From a checkpoint of a small transformer trained on Wikipedia: 903M tokens.
MLP neurons of a small language model. Each row is named by its layer, matrix (up: input weights; down: output weights) and neuron, and shows model dimensions 192-383. Each number is 128 + 24 x the weight over its row's rms, rounded and kept within 0 to 255. Numbers have three digits each.
After each neuron's rows, "fires after" lists the tokens most often just before its 100 highest values on Wikipedia text that the model never trained on.

L4.up399:168133091122103129137130128183143138128157142136144127152184117151110134116157133126104129115101158122154135118134211109142142141097131137199156153124139115118102163133093120179163141152104160147149122117149122114187110089145131099091146100135153129161118094122149150111112138103090099146105138110142128098088118112138127126098165121131088105149126108130097148156127173109144136148128147139145119132128134164161104123114125167126175154125155143136174116142130125138140130099127139085130100138149115108078125116139167078135089191089135121120164145140102137158112145118165118099
L4.down399:161155116157110119149148135145149125150147084136073133105149151126126135163153156121125088108130107117113107180116096185072091111163106105128111100115114117087162138162112107132128146104169122123130107168138122144145111126096101138108141137113118097133133126086147110109104157148146146142115118129099107133105120114130127154142123119112130150128110169100149099101092118111107154131112136058151143145138094115122147155101153150132134100116147131108118128123097104135141115142099117132084128115203122170156156124171111128149094095141147140090110114159165132123123065093131134135
fires after: " ", "-", "s", " de", " Al", "al"

L4.up1589:099112149076068122140136075128155167092145075110109125140150163130126115143136154165181162144092153128141153137126126114104180094118111145141119119135138110125122131110097126145159200126115094148150144184153117125128142098122125167090132136154133125148089122133138113133112148131130125110105126108096120114144157105096091155103111165102125110130154137107132133136130112158136139143133139161126156111119127117176077167096094095149130124114121104125175116125094153112121131119115145155118128129117154103140129140119146105151131136069148097106141066141138148090113127133128133122
L4.down1589:126154112139139123164074129117086132137080119114175138136095107139134135127108134137150164081157144193134112132104139146109077137156138119119122146116121145137148149151144112093163125124131132134095160110106127141148118148134144131104125134132166143114145139107109147136151115149103126132156108123112116138089116111135156130118144148145111135130119080106074165155155136120086148086090141127119115147114135171091122121167135124154143126127175155144123111090093130102151156098148067095124169103132138142091130085080085134125180091175186112106113149153112153156131090084143127127
fires after: "0", "9", " =", "8"

L4.up876:136105137118179115120158146152106053131148106120159169107081122069129064109148121146106078092097124082120119088099129122166084177121144137166120165124147164159134103108148102089160093149129130159126095158166130154117144110140118097178117130129146121142142129156117143109158130101126127127123159101135168117138109140096135144119144112100153121151067156132124091093146144153084075120131123106174154077133149146124139080091132131179126127117116138118168139128144124122141094116127097147144138172113182123141143149113153104126126128114123109192145129141125136105092108116125132118
L4.down876:126122109104131120130170137151151149108150172170142156147091160122154124113129148142131105168091123093142140162161115096140164141067101152127117166121103114161152164131128119119134106124095149120124078150071152145125115110142171116069138156104134125145124101131155161109142077108113144130118083090082157114112155169148125082081114128125131135152101159113063126121158151096155147126096128149084119133124146102125147160124115103104171150092139143082106183104135145100111160131177155131113142115087132156134129142129144136144134173103137140158119147109088120119145109150151101129
fires after: " ", ":", ".", "–", " F"

L4.up650:123140127122161133149115128097043110116092121097131142114101081136119106146157100120114156077102114126161128088074142109180106110132118102141134128157102087108125174170192157084143077143125105169126135080140115096105155158153134153123130105128121139090116127173139152164136084121124128123132120118137157137123135108087111137151138184129176106113108129118133130132127100152145127123136131180123108145119139156083102146106149119119168115145112162157144128122121110120119123169090138134141110171121137142142143123107146120083072172122173141112108074107120120118080127108101154131
L4.down650:137128155153124141087141132116141119113098140143151133112115150145181126117111129140126100177094133144059134141158117125112116117116149120121107130112124136116155101090181110101136097102115120148114111139128143149134107118126081117173136139168108123120112113103148079142122169117126179126123174076144162142118119117143127119099128169134116131135131127136171148098084151111149137134150159130113150131150142123134100144136132157146125136156139146156079150163118142153138143080115127122139138090124126102143117145133088168176075110128162136122122113150126104136142120187144086138
fires after: " ", " G", "s"

L4.up2183:136145157119148107114167093157127135172146094130118164115140129133113110159131148123131118171152123110123109090094099137117147127128139118083139146134144123118119144113114131138147114123107043118176152147106152137058122105147108141109138115148099162128121102133103045129148108169127135163124132121154124111080127097136121111146158138153132112191137096151125150101147132076117131155078149115117150107118098135098118119143179140140133141110098137124172147111120123139158105116142129110142108121155105114152113144138122094136188121105112127150075134126109156139124110126127159081
L4.down2183:120128140105119149101130088143137177114133106128115167124144094114119164127121112077125158098133154157137135184127151163131169118137149159117068091174132142127176074114139139133115117140130185126103124149123099135146168142117128101109123114114102169108118126187138146118109117165179144092138127134100128133101121145091127131148169092155141100086123128116128146134106167139116156111099145106123145116144138126150129158139131096135100123118107110119156136125119155148175153180105149132130136128163119118116138176109119087139073109113126141142106123167118154065076106138145115117
fires after: " c", " No", " Vol", "d", " N", " "

L4.up2378:136130124160097143100134163113137190112159120130153118153131120152134091142131130169088094174136110139094122120132130134163126125138096163140121116135094117116143126130095150132154096149078152147161095094092114120115094122134151145141132139142126113111114148109101092107172103119124152116126150140116108098090159145126143129129159148120135115126125143126121140126129144116135175170156166140152135157122145126121121128085128146130157119154128087083147126102123127121120118120154120096076111119148138114125107116156130110104161135067139164146148123108106106131116137173176149095
L4.down2378:119115120142146099141132119099173106120115120123125122098091119172120106126092135129111111084142091112119119125134157123166136122132101122104098144098128134129179100138105150175098092115157135095159120161121141126152182136050103129098142134105127142111114154155135133139114158122150115135117090110126103131127142088082125085110137130129162123132096148145121104129103140155138128124086129167124127158128118173137138164106162111117166117107119183119131136154137111119128134122126113139147151130111123090144146169173153135153147151171141152120133111113167127121145113161124104144
fires after: " ", " (", "-", ".", "us"

L4.up1495:121116110165141128091066116121121102129112084161128106101054145148095114133142109112122116185140155126108127135146144089152146158120153132106136116112129125135124124103131133165141083141137120114130137143153122154094167094125094172098145162135152118146128126096175104136157090145132087149101127105096122087173151158072143157121132122146127126118121155124144114145118154168095089125187117163143103120137094121149127128120102143120107093119147126140133148117116142138139167148156141139105122175118118125123171118126133149093098106165149106116131147142127131130143077125085135099
L4.down1495:120089123138097085153146158154123124144136156142095134132145103118117155137126118115169127126140090120131135135095132124148127138114113161110172117130127126118055157128139135085150079126104134146133132142148133129147145144123130086122123112127096128114140058104166153093099202134108140118134153175143095184072140115124125086111110154099122115131142145123068108141139116136136137151144151126111151133118130152106141128141140148127140145109107160117140149099143110081103134141184129137126120038130131111089064107129115088141138101115110142135092123117167126150114127095185109155
fires after: ".", " G", "z", "Gr", "0"

L4.up292:120153126124143187147126136128125144100128108094122073166132105137162156183126108080105135116147118108146103080125145100142141139118117107119140157111129136119132116116143143113115129098208148122113140211116149124100117087130113119143116172135130168148129103133123145140143115162102118102152151097107126118118114127148137121147101169136173075123081100106146123127167118093158137109108155103215170091150111147102175117129154133111136081159108122129118100171124160152141103114104091120142128128129132118125140086105141094133113121158157116134129088142130155120098171100131153152
L4.down292:134177156104104141149153099128132102117122114119116147134120171096123117138171099110180170149131115185081121094165131141125094167137129101144148152168094142125153120099125119147146119147090078116111176159148108139117137114149140151130144135123168120080125112118158124127146180092107137101118120135133142159102118113162141155124105200096128132136130138166147157118102107099134095099127160164111089129163132121117107136111109151161148130101118124106114134117174099133097128140130142117155131158154112092124111165153129160112172174109081124133102122110127129177124150119114110155
fires after: " |", " ", " ("

L4.up1765:118112150118135126136119144121108096135134126140122117112118146103131146146160124109140105134139093117131157111123111120102118134129114135130121128087151132114135146095113106156115165093114139130104140106112146118127121108171105135120137065114158094106121127133106170128115146096126092126159098104134151143127122162134136109148114154109117106156096126114151146188119126100101092113144149106153105103099152108118121110123150153120099160112115149124138082118125142126153153106204131159120119118128154123129150142142122066080119150131119099136121122155123150138058157114154131105
L4.down1765:109121164114133159143133150089159147162107134114105140134120135133118118084109162115123147122120163138120085117159149073157105135130143101095139113139116130128104120151146116109106126113149145120160116149147120153099145143146134140121144168110151103125160121121140147175136154145154173125116123143102130117079114099108158172096149074148172158106110156151082122078149149138116156165130100169088111112138142112097133104124142120147110130165134181148120141173117132142099119155063108139119124120114121115144134106088128124176107115129153145117162121140127134151133113119126129202
fires after: "s", " S", "S"

L4.up310:139137123147138114084134113124111116116102143145085109174141127152188102102107143129163114164142140142099135162143125096171137083140116120150121118158098114108143135120146117128114137104160092141132114139131153100152112124119118158166154167116141102122109155081077133118124127092110108188124115106104139110100149089087133141103073141091107091121098076123127156143094106119163124113165129163116121155141125128126131139083126101141127146161152141120136122137156152145178113158121142144110110124162150123168116103127112068139144113126100129111141119117101107132085111099134153124
L4.down310:112136121155117114121130087180164154111160181120127142161090138118123138149102107126121106107133141143129103118143141184132124180139161106155164104088119093123127146133131124085152091146148152157119110125133132149105140117133095111124144134090130121162121095136138138135114125127120153123142130186130102118134133132142170122172142130180131122127107146143131128106158135098135096192123114175114145129127177101141151149136151101104137127084097129151147084107088154126114103109162105126113158100103140137148186139132133128144148123081170126114162136144138157097129098131102095138
fires after: " ", ".", "):"

L4.up2071:102111136086114133124115115151150124121145140114152155132130100129066169096079137073127140145125139069178104155078155124075148115126109124127109138134154127108085125144153134199136149129153128118149100127111117133140117121123116137115143094159118145163125120123133101100154132110105172151119136177145129158107126161137155115106134134100145122105122128114144133145132117144171161158149161162129123116171129146153168106160120122172151125131121110111111109129095111150162101161129121147133126104113154171164115113155113113130127121142119162092101137110150159131163076141118144131
L4.down2071:178152133125108122125118111155113114112089138138090115110112144092162113155157132110104117106120125155110107118148143129165146106135146153139159134120152117135105153141141100139141158116137090112150108102145125154098127151113086096114187149159146092150156160111145115122134121127129094103157147113142128110134123098167093122126148156130108136171122121110123134148095121078116130120094111096148072077134138091154133120137155118095126108140154126165129119127097189138120108137110136095148137127134147132119177172119119147176129155117119075167122145118148069110139127131100162144
fires after: " ", "1", " B", ",", "b", " c"

L4.up1968:107111139144111120153130106158107127125130179118171115159119135148137141161159117197127137113124182128143117141146151132154134138131148153153151140127129154156159153133117117093087115154111150160145138093126125104076135145161200120159117143134151105103120104116111177134131152090182148068126089076121173126116150097130073129109110130143162113140120114073128135137127135135128100135130128135128140128128124108144134142155103149113119138117138120135090129154108114101140119131143100186155123106135129157089145112151135125130124141127121094140193107072146123131132139061103127138
L4.down1968:096162145168124140132143124148124147128130150172154141129138123160119148127077142151113139099106121111129125168120109151103062131176084116145118100128153156120122152127107082161163139091125154127156124114109164150122092117132101103109144069114128092136113133118098142138165124112166114103129148125122079132152081163125128116117137144139092112134119147122117113157126111136133168105106116156099142140075091123144112059121140103108138127077145136121156155142122104159154106140135096096164169092133146126125118128190110122124140105144153146157145093132121106119153181135129148156
fires after: "s", "B", "F", " Tak", "S", " Est"

L4.up389:108103180154125135125161142170103109141163071126143139165097107128111153111187109143145177152102127146084147100140126120101133124138109117106117119146124111133100130120158109160118154125117126094132157126123144131172172132137107137110118129112098102116124089103113101117129130165103151154121128193109143128115129146172104147133139114112098135126102127131139109113142181111114113159067158161116167081130162150163121133154155127154128150143144108154140126129126101112138182135107140137056111100109112093107127090189099132117099160185141129120170117114136152145106151121126124100
L4.down389:128130120143081119133115088122121124164147088061198159142126076087148088127089110116158118158129112102172099107120152156112126125126108144183137092100106127135169122131123096100142152117128115124139138106120114134133109108140101122128098140175152136127102121154108134146103120136146124189128133143123120164157099128088144099133116119111140118100140106111109139130159105106121114151124137161165142129157144154106154115112164162100108172108068123122108120127167085101103125094071141144177121162122161109107159156166101117138131155122111118100105157131115132125126167181078124164
fires after: " ", "0", "9"

L4.up935:104123112117158152149122165172158156161124166126125142120077131116138118118121170142126109127128104111124135110154143142110155159120115114172127120117130173152130123128183158147120132121157150167166141108162130153156170127173113137155133152134147130173146093104127131137129126080105121160080109119133139125136139109152071117138115166126134144155123102141103158130091131104140120122104145118102134114176149168161111108164087160183137107123130124107132176141105142135128137166107124130156127105120128144160129139112080102112151108141152121142176122155153104102135127117134155151
L4.down935:113142131136123101166144171087144125143132135092136116123141126110131128115099131070142134168110166168107122113096095122132111141135149169119117075101135150129063146101074151101158154107126130145108076140088169159124157136133132140146127128122147115149128089156154135074153146117109126121169133168145138049122125110130127066157116145129111116121122118111118134158126144133138105155123146139128082136136129134118090135110111143084106124154141121200114127130132109153141093149161134123117097118101116120174144101166098122114146107135110165130067137139114148107105127160112115138
fires after: "s", "-", "S", "with", " St"

L4.up207:155169130124133109126160118140130148108138108127154116119124170121163137139106133159102106135134119141099078173138109078127112146094071126072129152121123105123089122145107128143120168195127154144146201119128118143131124156136144104111150144101168113120125135131127154105128137161135135078111164147140174114120108122127122137111107129142128157133134117144090125104157128130135135171107107105137106139085102111123164118121144099125122132125125154093097115119128143107167071151156200140130113135116122170133115153135172108134155099137158132114120144113091110138122124107093125162
L4.down207:132085142149138135129128143113103083175138141091103120138149117162079151094126113089174128123132100130171161121136156165139121148128150088124139109166151104131128133114129088135131138116136176094134074141144114129136123096120158125105178154144143149112162090130104129130106144113110112099142139183122137132137142132133111099106100157099131139144119144093133095101146136137125113112113121115139115131168098142099108144136132135095140107106117100173112142148166113090138163104130121142140142123106068119108099132102117162080126154124126082148122093199109127141075126090127117120
fires after: " ", "th", "we", " co", "re"

L4.up1483:138134135103123123126135163116118133099146115158101147148152154136146130160110114117118124142131164119164153146168133107116111115111173149110107155118134122095140093175130112130103103137151166122070082140151146112163109117135154109121093126153119116149087115119140128169156161167118135104098146172121144123114126130139134159144122138156161125136125119141106113125133095159158135104084127107120146154124118126128125114101113140163139119095105107119116137124135130155100113106093131117075204137116152133106097110158138148105091147125103125130110147127118135165116151113126163102
L4.down1483:133129138129167110123155106134123106153133146126113176136106128127175140120136128175144097150135159138081105099132168130090109118102146115105124092106104091112145107082117125151136115129102056096154098150122108110064135097128176121160141113115084094094125130119177126125104117130124144148090134149110130091135149098103142130147127136108168157153133112114168109184113145152123125102166139145091103153059126125129107105139123167128142140083172152162097083126135147174138138122143100136113116101158111119134176169149146094134130135159149119176143111149114129150192169128101123103
fires after: " the", ",", " ", "The", "ip"

L4.up395:114132148101098126110125108157140102119091141120108122099145161174153138131151118107107173093143131127139175116128161127130080127086174111100111140135150142115166145115099155106121131150127140113116125155150094123116128137171117137139168113153087130149114124142170123168139132099117160129114153070127098108131113138116164150123139081112125112196135106116100166144122130104085137102156196142176139148104083137159143123130130128175135088148091136139157177129130180126078166121138110142122117124117125092102134138152130132110106088116152099119161134188133139095134110137152130158
L4.down395:138113146107117164116127098102173128125160123136157117120112119122163105129161128132176110148130119144102083105133179118116181134128089118146123108113123150072125117185138130105166122102124196157116135116072137150169145107107132109121142171149144127074142129124121134149166139125112123141080076160167128139079128127133140156119106152150128116110123102129186102121156112125091136145123136148154098110171095128080076126179110112090135150128123112117121101141175053153138093104121129101141148114162099102129111118137136139149134122156146136129076111125108163120105147129162125130
fires after: " =", ".", "s"

L4.up1172:132137122093126142082128121122128101159065091126120103121140070145201114121108125117148102086110137126145152093088085125120091144143115155133094133152062129143097128095149145088118151133132113137130095118161166117155145150133142115107144121148147159085096095128123123114123117108150127151101163139097156129147138161084072169110140175121131136095148146129121119110077209151121156117089159085116126139106135129138091143087157126102117120116150096108111158122143102139114121151114127140094077126138148142132165112134117138109138122149157144122148124103142110128161099119112062157
L4.down1172:143087088095148151090129111152183128109111145070126115144143080154105156138161100160118141155101104163137109166146095125099148135156157097140147126106130098131157155155129112122105143161101098113108097119168120084118136127159104115114122105083103160131093149107146158131125131121146152195118134131136096231125168084127141121114149116164125142136117122169120135146130132112133119138169063120141162105131122112139088096096077116126167118110137091123126143131092155114126129147094145126101177152115108179153108161142094140138113098116162108126177145119124138099158133150095127166
fires after: " ", "1", " the", " Follow"

L4.up1683:174125119114113072119141085165087143140142111135118127139106124136158130119076121109148128100145089144116104131160105116124123139134085141141167132159112129087132185113164165104133125132134110122172115104104147143153105133111089139086131156136138141118105095132144146132126090141132124147137125106057105107132118087157126136142111172135143086129120112107147116097103176110114131109158128140137171136121137165123103122107114124136161093126111115128122081155141144121161133140095149095116113135124130105144112104138130115134167110137151126135115101144094158162110088135145135116
L4.down1683:098125149165160103131134183117167143139123166076135110087078155122130120105114170118139114093126121092136120140109157115123162157099143131168107153135124128149149131144119131107166130136123105118119126171160101153114129143136156175121117118116123153087062160114114142181128128125165128169132161102138168146125151108120126119153161153132100112157131135140094120112108125142152128132125148128152130108121159132098086141108139105133145109108128113103163116150130145169152121113127186150103107097113087121068141126137143104179088140096134109108137148094169118091130154149122132133
fires after: " ", " Gu", " L"

L4.up1355:144123140119118143149120104109096159142148110127091118138106111118142161159158131094111153124109123116166145114127134136140145095122121095123152159133117125148098118129138141095133117156110155116147143116135148135108143104154113146150187135135132123127093147134098111140117094120115131088132158110135093146137133146062073129178069081156091086123118115167123101132120142123155108124123129130165145164158113091151134100125129108119091139126161139136140138118111155092111115138153112141107147155139116120138189156131151147142147144126128130110190136132117153113100111103132107148
L4.down1355:116149134096146098140122126103106102107153160137122118163164141153111158080133142142166120162115120108133137152105157105169139163154126168138123138148107103108170132145164134170140106141129145057068133154134131116114121141142119094171152140125143132085167150093108182109157137127124101091106133128159137143121118114140144127129128117132165069137158137173107153147136098146050166106132131090131139123096135105150171153113122169091152111165114110075128126134121129127143141146094148135092138103112159130091100135121168149129127116129148113140135091142120167132137104143119096075
fires after: " =", "1", " Ref", "en", " Ha"

L4.up920:096096123163122129132082132131183154135098133103145140108123115158127132135145145121154112093119132137136088134140096127149138136082151123129152152133122080134096110071144107116109138122145118173151116095147133131154107118122092105115106121086148155152138123087102127090149146100113094132125122134140217141141084095123117130117096119127125086127109144115137114105094110170125078116125127111142135152100163115093180190172148101112070120150131105189133100112143112120114156143101128142154138159167119140087085126138114128110134128119094111105154158177165119099135154170082131131
L4.down920:104126195135126115154185159151135183109114077137131135174080125133127138122102151084127129066120109130083136102135102148093107111067149179143134175130144133135181135109137072142139153124082095139140127105122129106101130137140158147119068119173139143129076138141142152113144106117128157115104203109120151140141110128128093141125146102123152112100122116140077182086127173130115130115125133131103115096134171129138098119151133136114108126137136105132125144099116141127150179104156127196093109122135121108145122156118137102155114145143143198094158112141105151125158160108140115112
fires after: " ", "-", " $", " (+", "°"

L4.up1536:126131149124104140106071059121109148125121136115073153130136098130147120124084121101114127077100124109141133117130140158154079132124100147130175109219119130166119135117175125108163118120156112126139093138198123131118129122085154146119087100150133091121085150131078146111120123136113102127152126129130133090148144138103139125113120124136112123159105147111105134104084115151139105136130163128113133170141140153113145111119133143154108103115134095101155166115116100121138116124114130156123071104142141090156160139164136144129122132140160137096117189108121111124151151135164119124
L4.down1536:089132127113143174142147122132130121106130127091114092111170114097124149182129165170135156160157117124103128148134122124130107138153121092094145117098124130127123123129080131098181136082145140141144117162154155189094133151144097091129153138123124135145162033122195110114123129161122153132180140165107083152129133125161117159138110114141140168102093160151135113150124160159144083117110127129141124132159093104123091165140125142108117106135143116150120121104159102109113076124091141142115113150152106100129128135130127109151104098133143126113147140100149128120107117110114139144
fires after: " ", "1", "-"

L4.up1839:154110108125122135135088125145143120090171102174176129124139157158203124107119088175177108132120130099134134126144168101167127141119093166103089123140111112134093133131154110159126105156091104162088149125117140127171098128140117146156114190101144125063131117144140103116129158131167127114154112123084133149102144106081139140158115145084193100116126087122104108135145115115104125109157129081134113088128140139150165095111135117149113131147136132183122137127110142091154117145126124107127099122138161158104132109185149170065140122149106144142097109095113151146183103111156123154
L4.down1839:156116115124137142135127114172150103121106079130115135111109122118182167094158137159124128180121123112124121151114136159133126134102147147152140166135134126109114147164161098134131106103119101094114088146117120142143125126126132076178087146118127138139130164156105128146095141085135159124163140100132101140110118099138087136120160103108140133138091153123120135107119102108176125129126117089156103096121132080145140107140147110150115153127172116103159124130110107131130123152154128135164131137086172142124143123091173114115140150133141114109085126142126145108122093098099143136
fires after: " ", " (", "°"

L4.up887:118133071162169145153136139093102154129138120120144120160120075153118176096124152084139114116077109151137135144159147145085080104116153145155128185133081130157141119146096134165124135118172094151126079115145133139134107137159127102129135105111103093139182119142096175133129136136136108139148146099139122102098089149131168127166111176098132105140154161127161111128166164122108149113066137147114126162106116127093116143106115150147147167121157123098097115133119143102161162148136143114156118124131129152128102112115144096113157132145108101107104082071181166153142153134099173155
L4.down887:134178134127067093094110085131165071098121132116143097171136165171127119081113146188126133115181107141147088128109131103126153119097157103105141102129158142083107160128110118084149104117098131133157112087091145102174166154163137115179129117137132130105123119127145117146138111125132147137096127146137089123103149132130112127111130079132144097132131132152111143129092121126122126118158104138140110103161144098131089094092121114100120120101130121138102177142115111120164129120119118138125148137082120078151115162145088161156119129142121097151127196160128086115111113169185095114
fires after: "s", "S", " S", " Los", "le"

L4.up743:121090055146160180119149135108102158105102135122090138120146131171148158150103140101134110139147132138109166110161106124156146062141123140135127108133097127105076167084109142140131104123180149137139119099156107108152143160123127102121134134103174085146120152123119132163117129136169095143157136131139125128147112109116146150097129101113110142129099109110104081128132179115153153172133126142182082094108103125133126107144126128140128146125126155147099120102104163148132166162138164117153156125147129097110111132137143122085106103115116105124124126144167120144128114094137126149
L4.down743:138082128123150115105167129117133151108126156134151133148091170167099123093143152187137122143115120112125164131134156160097160129136107118153151113107088154138122184157086113099145122146133135101110125127153117110111113104095125122140124159128119125121164169159119130122096114129119086101143144085165182080161153123146102125138114135120139134114143143126153146111152131136107119158151085085144159099122118114096138125143133116144097115106115146122115120134099125132135098112102107133163132154114111144143120117123151140150148143161158142127113119100106099142162147129170104119
fires after: "s", "S", "–", " K", "k"

L4.up2414:117147115109130127121122113136122151070148142150153124128128111156130138120144174141112164128130134123123157092137113094146118093118108099094124146116103090146123153195080100127169118111176149141140118099133116117135142141175123090128098122096118112104138137157089095107078105145099147085120109159136114121152106098112158111148160136114170133101119095127116152134081147076094170094150087143136108150121091150165103125109127133154141122149156174135142139142162161127143102146136122141092149131116110104098165137143132142120093138156137107183193112150132104131106084107085137132
L4.down2414:171111126076143154085143108144117104144103181153115105112117120132114133127150108116149131139107110125118107163107105104141096122130164145112119121133145127090136132114103089146101104111081109156158116167138131135131109076106185149158177146163154149075105165108101097129159148111111077123086119130138143141118127144146144141127095142206121100133144075119146069117137126121157123138078138107115108129171164153134117129105144176125104119148124150098142139161117070120144121093112135129119160111126160137191136139112147116098147111152142140134137092106144161112172151133187168120
fires after: " ", "s", " first", " S"

L4.up1685:147107153120108147167110125123148152108139106152106100173133107125146146134084080111112136143127128105074127126122161142155172212099154104105110125116108130108153124140154152172115125138156129127113147156142093099126117143127090138121129140110138113113157116127149171149143111102113106126108137121143175152084113119157133109135134136120131130167098087121114124112134154125160136082097082133145148123104164158088129165104086122146110145139120126121132125122131164150167078159112190088137106145151128098129089129112189143116100098156170127152097180130156121137106141110128141092
L4.down1685:127120139120146093101139134155103095108117118140093133111121148134130103148194176174131123142120152144137176118132122123144096073132130175093174142100135189176095118158174141140103164118130142109137155137112104135101115134132120114066139136138145172106127152156074140112111152119123165136107110151153119116155149156125125116088126171156167072125175060127114160138152123163124113108138080088083113108134111129149108144107116160126123145137111148105170142128167090135113134118110123126106087136130128135132147131162096128090120141125083167134118105127114129144153144095120121160
fires after: " ", "8", " |"

L4.up2146:126108164182139104139084125184140144108173136136130139143125136144127142198117118093142099137134131096163095127093122149161111140128117113155140151116097110171122140107121117127151108116133144129133103118121141116069147114132119104150089129132118126161127133095126119113119134111146131131104150126154128172123154157136149118123105129100128131157127138121128117128124105124193125157096091133130157148125102137107140123089146110100166118110110137176146100087106198153131160109161095124134098084141135160091148146132120074131110120150136130141144148127113106151139123105128091115
L4.down2146:107183141112120126133134079163159135102160090162112132091148126139108138091149134186126159078147144149099114160137122174125119086126109164106124124117118110151131124152107142104129099149106119121087129178138160110105123122184150122129125076077097116095103168133150131100139141137132149140126139152126107122111089115113159146130135115137072144095134128135127127124115158120157138179122136105156100095106127106117083136150148135140133131119148149141133144131154113160081110099102137130113060133129102092128141096128112116117140121139139148118145144120110123131153150150142105153
fires after: "\n", " |", " "

L4.up316:102135141117122120104105121133102141093116108081118119112128084144140148147111105110105123160168148150104149129112120108186110118137135178125133157143103091168174142154137104139135093156129153140136125130157148139157159142135137119133160116133147093135106122199123119118173145125175140143109121112149142114103123106116153093103072156138124176138144108154073107127136170103148103166138121107154112138102176151110118141112138101098154100106097116111109137111152123141167131119151112132135128178166162161120087089139101129122133111133138123087159112116138137148123131120120166107
L4.down316:138161096135144148144134146161156142161079155164138139114134174152111095135133116122090122147152163149104114103115127156126080131132160051132148134156119151128149124127111139115117144095122106094092117136105133152109146136115099125098137112142111090128123150115116095112090137110115110127139092117150107117125139126105170091124155125117154112126086126144099123128102099130128145111101137119089131144162114176120128137070124108177157123096125141098163178122092134135090134106100107114095081094161119112080086091144171167147107106120167113147146133103109142097104108183164115141
fires after: " ", "\n", " R", "0", "."

L4.up1632:099118115136149085098106116141151161089176121128133116128098120114126134076136101142089108144180161140121135123157089157130167117170120151164123132134143123106120153120122151104068116131132146146101098183105103128139138141175107164150170144141116141161116141126139108142178119137138128123119131100141141121094125122142138108127133141152157129115126135149145139083159165141166113127157108101143133100153116140125122164102136115108112105131168142121136152162128155076134115116177056135139135168121140085125163123151174128145153133152137119152119099107108128125115085137122120138
L4.down1632:119152133143175124112143123123146155138105112147168131158120170126147109167125160120110121118141178153128135096124170120146078144134158085135144095127163120106142135153135130072118120100116139118072124090154128100138143122115097123125145153093107095160113143148121138159095151127134127088095089142134139151125166131114160091115124163104170103161112110078111170135120105160111134141149112131151131187129112123130128119130172111129142164138127104140125082067077191124155149144142125137164105113123111120155142116161122114135144126153114069101118140151120107105147154118130114105
fires after: " the", " ", "D", " top", " The"

L4.up835:098156161113119138109073111162129142143166120096109151125190108118149138155129150150115074142095128083151118054122175108130095109136154096116132102145107132147114168156150180139155111133133161117129100128141109112128138121140125177143085069112099133154125123152102098161154135152135153114093123193158154141142115128125126177117161125126150130109111111101123100146142146157123120152156123077111147168163127156125145088115152173135113106109121114157137083141147117139119133113099101143139093168145131105154134135150168109114098131130106097135128103118125138099132117132116151150
L4.down835:144152062107144102144147134160160133138116147122118117119122137101145109099148102122171102132154127062079111156085162114143114166137108142136121090094113139107135092122134125108102117121109117113144118143125136094131144144134160105152139173141076128125106137144152133158127117143146110152100072068118052137137127150112123106161148151193136150118172141165152110110123105142131128168118151149136119116149104152082160116135125145132130151158137119140117172118129106086160116142123136103133151094112143119155095132100130114100151095142150140151115145128105105118148125154096132127
fires after: "1", " ", "7", "8", " in"

L4.up1155:134106151169115118094126140203158163130118169164103135107173121144073133086130119105140132109122103134147149074127124124147157107101098144167126131141083146136110122091129138136135120124104115172112168136172106133102144103088128138111137163150121107138120135094106108130119178134125099143134142131144095160104150124107098097183125171114173108157110132133041143079104139145140118160093137108098126115107097156121162108134092138139102123127116096168109127128123172148148109111111108178118091121149098069113144093113140121114082173131124132150132130108122111144147127120151132165
L4.down1155:152133138130123152145114162093107124111093139101174159129127110117166174134109148114107147140123155129142124162121134122111127186111077142109128121096157143125152087106142134082130112180158143151130113144131121107160102164156125152191152086117113142113139108158139108117071113114160120125119104127093120106127120161160132152114143146148140135088115151128139139137168114120113101180120115176085131116116160090124068125147123123114111099098113162114132147129110103130147130093159188117133110109117099141170116109116111102115133121110126149114102152143120148097130144124135136164
fires after: " ", " P", " p", " was"